Part of a small language model's weights: untied embeddings.
MLP neurons of a small language model. Each row is named by its layer, matrix (up: input weights) and neuron, and shows model dimensions 32-159. Each number is 128 + 32 x the weight over its row's rms, rounded and kept within 0 to 255.
Before each neuron's rows, "fires in" lists the words (lower case) most often at its 100 highest values on Wikipedia text that the model never trained on.

fires in: "and", "of", "if", "as"
L10.up217 [ 93 129 155 108  95  90 146 101 105  88  91 142 104 134  71 144 127 149 105  69 123 144  85 137  86 103 128 142 121 104 149 157 123 202 119 141 129  58 162 175 137 119 129 101 124 118 155 122 143 113 122 138 184 114  98  48 140 161  90  62  78 100 186 137 128 157 179 134 144 187 170  88 113 145 142  69 118 141  86 193 133 145 100 101 135  93 182 113 140 146 160 137 141 142 128 129 119 149 126 107  82 140  83 166 135  95  99  69 162 146 120  56 145 150 126 155 148 164 216 165 109  60 169 154 101 137 100 133]

fires in: "of", "on", "is", "within", "an", "incumbent"
L11.up17 [105  91  83 124 134  90 145 148 153 127 165  77 116  96 139 167  87 157 141  89 123 199 115 124  75 166 161 112  72 163 168 117 118 109 111 133 106 138 143 161  75 130  82 115  98 103 109 127 159 121 102 139 106 152 138  93  92 129  78  96 107 150 107 146  91 109 162 105  68  93 142 149 164 135 130 162  91 146 138 235 105 136 138 154  86 119 135 133 127 148 135 125 143 200  74 119  91 101 115 124 144 150 123 120 102  89 118  80 143 118 132 117 168  58 160 158  71 143 167 152  96 161 126 126 119 139 140 150]

fires in: "that", "it", "which", "who", "he"
L13.up424 [ 98 170  78 159 148 113  70 105 148  85  93  52 111  97 166 104  57 153  87  54 132 129  81 104 140  92  49  63  96 104 165 207 154 117 112 117 160  91  91 124 117  67 168 142 103 151 134 135 124 182 105 110 148 145 119 150 134 163 112 108 151  74 104 156  89  82  94 140 146 147 159  99 139 117  65  54 109  95 124  92  78 189 136 177 140 101 124 143  95 144 120 142 161 102 119  86 140 126  90 172 104 139 163 172 185 160 140 164 134 121 105 123 156 104 152 158 146  78 129 107 177 132 138 116 125 117  86 181]

fires in: "on", "loan"
L9.up151 [125 140 103  92  84 115 119 154 142 111  96 101 129 114  77 127 157 176 113  57 110 120 119 128 145 127 119 104 108 100  77  95 170 129  68 141 174 185 189 146  98 141 131  95 130  85 122 116 100 151 130 113  82 117 119  85 111 118 103 152 144 177 110 123 159 194 129 122  99 139  65 147 140 114 123 122 114 126 138  99 101 115 117 178 103 129 199 118 127 162 178 160  33 194 133 131 140 152 108 112 119 182 156 161 107  98  81  98  99  83  83 109 181 104 111 116 109 179 113 133 151 140  68 123 141 118 106 110]

fires in: "the", "that", "this", "lower", "northern"
L5.up312 [142 191 175  97 182  79 157 134 127 143 125 168  95 150  85 119  73 150  92 115 153 151 153 193  98 119 114 100 145 136 145 137 135 112 173  94  61  74 110  85 177 142 167  90  91 201  88 144 117 173 124 155 100  76 133 110  88 142 137 122 132 170 133 126 127 118 180 141 115  87 112  69 154 175 158  85  95 137 109  90 155 126 141  55 149 124 118 139 154 143  90 122 150  64  82  77 187  82 120  97 115 150 164 149 144  91 101 182 117 153 120 139  98 123 218  93 142 191 155 133 165 148 136 166 137 104 112 114]

fires in: "station", "hotel", "film", "school", "center", "stations"
L8.up384 [109 155  75  95  91 117 119 127  82 107 119 138 165 147 131 137 146  92 129 138 133 126 136 117 166 131 112  81 166 102  91 142  61 109 139 131 166  50 155 162  77 146 110 153 182 131 119 138  98 120  80 102  41 122 150 158 164 159 131 167 118  84 111 151 137 104 110 114 123 135 185 151 139 137 133 129 199 145 178  89  72 110 141 187 101 116 138 116 162 150  94 117  78 157 188 162 140 100  58 137  96 179 133 184 134 112 126 178 156 131 105 133 206 145 185 144 169 108 156 107 164  66 119 101 118  81  79 140]

fires in: "located", "school", "station", "education", "awards", "revealed"
L11.up297 [139 127 123 133 120 106 118  66  90 147 144 115 126  99 177 140 187 106 137 172 148 153 103  90 134 152 148 114 135 120 112 139  61 159 133 109  95 114 162 148 112  80 126 185 181 122 194 125 130 106 155 104 107 185  77 164 132 171 131  87 178 109 134 137 117 175 103 174  59 104 136  84 159  99 105 136 163 150 155 128 135 138 174  54 165 128 127 104  80 183 122 145  91 181 180 102 132  96 113 102 109 142 136 130 175 139  57 178 183 100 179 110 143 138 105 180 170 172 183 164 123 157 107  83 112 163 137 131]

fires in: "where", "when", "which", "who", "while", "but"
L2.up260 [139 187 119 151 153 124 170  95 139 151  63 175  79 108 182  78  81 138 103 102 158 117  96 179 127 126 157 123  93 180 102 230 102 144  87  83 130  75 151 127 186  72 138 115 146 130  77 139  97 147 104 115 114 148 128 160 122 168 149 133 161 151 167 165  74  92 152 101  96 109 126 123 124 145  70 112 116  58 110 118  93 168 141 127 121 174 147 131 123 169  44  81 169 144  70  97  80 162 149 152 103 128 195  94 105 102  97  93 117 117 149 163  88 104 131 107 132 162 118 123 136 143 100 106 126 116 181 126]

fires in: "new", "in", "near", "nearby", "to"
L2.up276 [135 185 134  84 154 157 199 115 125 138 165 142 110 136 112  84 159 132  90 135 195 182  63 122 123 155 126 216 133 102 150  94 158  85 161 120 144 104  69 145 100  96 141 143 198 128  84 154 108  74  97 145  98 114 176 143 100 132 139 124 132 183 128  80  86 154 143 163 144 119 176 103  81  90 164 134 141 131  81 152 180 157 157 144 133 116 104 150 163  94  63 153 130 150 143  67 164 106 150 103 153 113 103 112 158  89  74 110 157 118  78 115 129  93  70 163 108  79 102 174 186 166  89 130 119  97 152 109]

fires in: "at", "electron"
L9.up511 [174 139 115 126 132 153 148 141 138  93 134 149 103  46 106 159 156 108  86 119 119 148 118 126 145 125 157 156 121  95 136 126 165 136 153 117  97 116 132 125  92 138 111 106 134 124 119 162 114 159 149  18 118  68 159 124 125  97 104  95 140 127 117 144 138  83 143 137 128  62 118 152 115 104 202 168  80 104 163 171 129 160 121 174 154  32 124 130 112 151 127 166 116 141 133 163 120 118  86 158  67 111  70  98  93 117 141 115 190 159  77 148 133 102 133 152 109 166 143  81 151  80 131 162 117 106  81  93]

fires in: "is", "also", "later", "just", "has"
L9.up521 [102 201 134 126  56 120  97 126 102 158  68  88 154 139 163 129 102 134 129 150  83 123 109 119 116 142  87 177 109 173 103 170  94  78 108 204 138 108 141 189 108  99 173 114  70 128 147 116 152 108  73  89 106 117 128 123 192 150 142 117 158 156 186 129 122 105 158  97 130 172 211 132  75 135 145 125 146 153 155 110 106 157 156 155 126  91 121 122  97 100  83 137 118 124 145 122 100 160 102  33 141 118  82 185 181 164 120 116  98  79 165 183 152 104 167  79 125 126 145 173  89 128 100 118 142 122  90 108]

fires in: "where", "while", "if", "when", "upon", "because"
L5.up442 [172 133 186 133 120  97 141 174 130  76  67 115 137  88 165 184  86  93 151 104 119 183 144 144 100  88  92 123  70 123  52 161 121 147  81  96 115 137 136 110 156 128 179 122 136  73  81 157 137 102 129 173 151 115 102 115 116 139  29  94 145 165 126 197 176  91 158  99 142 145  93 110 124  57  79 102  98 131 134 154 102 141 115 119  55 107 192 138 159 136 123  85 131 138 161  80 112 112 103 161  88 178  63  96  75 130 108  64  99  79 142  97 191 107  77 139 141 101 120  88 120 132 145 133 137  85 116 145]

fires in: "one", "also", "local", "very", "later"
L2.up217 [140  76 128 112 107 109 106 116  90  54  65 128 156 173 165 116 127 117 169 211 170  84 191 150  81 121 104 143 106 130 129  83 134 141 103  87 107 156 200 171 104  75 136 165 163 140 146 156  99  86 139  76 148 107 125 180 164 121 142 139  59 141 130 166  92 132  95 152 147 100 170 110 180 116 134 117  84 173 133 103 109 153 117  94 105 183 145 169 168 107 113 166 160 116  94 119 103 145 142 180 114 117 127  82 131  91  90 197  99 141 144 116 117 156  93  91  99 100 174 102 126 167 216  99 156 126 167  72]

fires in: "with", "conditions", "without", "condition"
L2.up149 [133 154 112 140 156 106 114  78 177 118  45 161  90 126  89 103 160 137 111 128 108 101 154 138 165 183 135 135 138 103 119 139  59 142  76 133 179  80 130 103  73 118 144  65 148  93 139 114 205 189 129 122 127 142 118 146 189  97 149  97  85 121 166 134 104 157  72 142  90 145 120 125 154 112 123 135 141 146 115 161 186  90 165 130  90  90 170 151 118 132  93  89 141 134 132 183 143 119 137 123 122 132 131 113  82 100 124 125 167 117 111 155 124  86 158  91 126 114 122 158 147 104 128  96  97  84  65 226]

fires in: "at", "on"
L2.up384 [118 116 161 113 109 118  72  89 113 128  47 132 136 146 182 146  69 151  89 115 120 189 155 156 128 119 147 127 166 124 117 156 136 133  77  88  67 111 140 171 150 163 142 133 151 169 166  95 115 149 106 150 147 120 104  93 115 159 132 137 123 155 165 103  97 146  95 122  91  57 159 144 121 177 125 159 162 134 162  99  88 149 142 150 147 108  89 159  80 186  95 120 118  94 117 115 122 104  78  93 108  93 173 187  87 167 186 165  86 152 117  67 127  94 201 124  59 206 141 143 174 166 135 106 106 145 115  74]

fires in: "the", "area", "it", "in", "near"
L2.up258 [185 121 162 165 116 136  71 131 124 134 157 127 124 172 105  28 124 131 151 151 185 151 125 101 113  86  85 128 149 157 165 149  99 130  70 104 151 135 192 113  71 121 106  93 155 102  98 105  83 120 101 111  90  93 136 165  66 174 124 167 158 171 120 130 125 116 101 134 119  86 131 121 127 108 113 110 119 134 115  96 110  78 104 145  96  99 138 115 140 121  80 159 129 112 139 154 142  96 124  73 135 104 133 147  98 130  79  77 135 129  57 129 194 152 113  87 124  80 162 137 161 127 149 132 139 163  99 142]

fires in: "also", "and", "has", "she", "only", "just"
L2.up42 [126 136 141 117  89 109 151 121 127 156 122 123 125 155 143  86 164 153 105 148 150 143 141 100 197 149  70 101 164 158 102 161  87 145  84  99 107 117  87 120 118 135 118  66  56 146 154  99 112 113 169 114 113 166 126 134  98  92 122  87 135 105 151  95 125 150 119 185 111 150  64 124  82  93 120 212 132 101 183  96 124 183 178 160 158 149 159 174 133 134  84 108 139 113 135 111 128 139 113 109 105 172 160 121 126 162 115  98 113 108  93 205 105 113 117  99 144  79 106 194 155 109 164 115 152  96  64 117]

fires in: "at"
L2.up565 [164 138 105 131 170  91 182  73 159 112  88 149  68 130  90  96 121 129  77 149 155 152  95 169 103 101 145  83 132  78 128  91 187 116  83  87 173 147 151 182 160 170 132 107 120 122 114 131 143 144 147 163 120 157 109  95 126 125 139 192 132 140 122 159 114 105 151 109 168  97 143 153  88 153 158 177 136 163 168 147 122 155 143 108 112  93 153 159 156 115 128 139 136 145 126 132  82 125 116 130 105 118 130 141  58  78 166 160 107  88 152  93 113 127  97 129  86 154 126 105 138 127 123 100  79 106  81 121]

fires in: "and", "early", "history", "main", "however", "its"
L2.up299 [209 172 156 122 144 114 118 201 139  77 103 149 149 112 123 101 174 130 118 108 102 128  99 153 158 113  88  53  93  89 130 170 226 129 131 116 164 127 183 103 115 108 113 176 157 135 161  98  90 113 124 161  88 166 118 177 116 145 163 183 118  70 134 145  92 122 114 145 111  93 148 144 112 153 117 163 157  44 110 115  59  98 129 147  85 185 205 118 143 145  85 119 146 168  95 102  95  90 135 130 104 182 170 121 130 120 124 137  58 134 155  97 119  98 138  79 136  83 172 113 181 114 141 135 140 156  90 136]

fires in: "of", "under", "succeeded", "new", "quarter", "subsequently"
L5.up35 [ 87  83 174 129 104  74 137  98 125 211 128 163  68 161 113 149  93  70 139 150 157 142 193 130 144 152 130 135 110 184 135 157 148 110 132 168 129 142 163  98 152  97 100 119 177 174  89  99 127  88 179 124 138 202 108 117  72 102 207 103  79 124 128 108 112 166  90 132 147  91  74  78 148 113 139 208  68 121 118 157 119 114 116 133 103 135  59 157 165 160 102 167 161 150 107 106 112 167 126 133 146 108 172 137  75  99 158 103  94 124 153 115 142 130 123 118 127 163 105 110  93 154 144 131 112  89  86 104]

fires in: "and", "while", "instead", "as"
L8.up511 [ 92  86 155 106 140 117 128 166 122 101 163  70 153 124 126 185 154 128 125 137  99 150 114 106 175  43  81  70 112 171 157 173 186 154  61 137 150 138 142 182 122  88 112 123 128 154 159 161 140 160 125 159 191 165  93 104 101 143 108  90  91 148  90 135 155 105 157 182 169 143  87 109  99 175 108 114 110 126 114 121  75 134  50 145 183 186 149 118 104 144 130 160 120 116 162  86 133 160 125 119  66 135 109 141 134 114 140 110 155 106  99 111 131 140 148 152 174 121 161 159 188 134 134 122 210 135  96 171]

fires in: "united", "port", "act", "what", "portrait"
L2.up562 [126 162  59 157 130 121  82 107 146 160 131 123 134 159 104 101 143 107 100 148 136 126  78  77 124  92 108 117 105 145 131 190  46 150 142 188 154 140 142 147 189 117 111  74 125 155  92 146  92 103 143 145 121 130 147 109 155  80 158 117 163  96 146 168  91 157  96 136  96 165 119 169 113  91  85 117 131 187 105 142 106 109 166  42 166 158  60 107  76 124 160  79 144 171 110 114 116 184 136  45 123 123 122 109 150 131 111  85 132 175 110 122 160  96 146  86 132 180 154 153  79 142 156 157 114 119 138 134]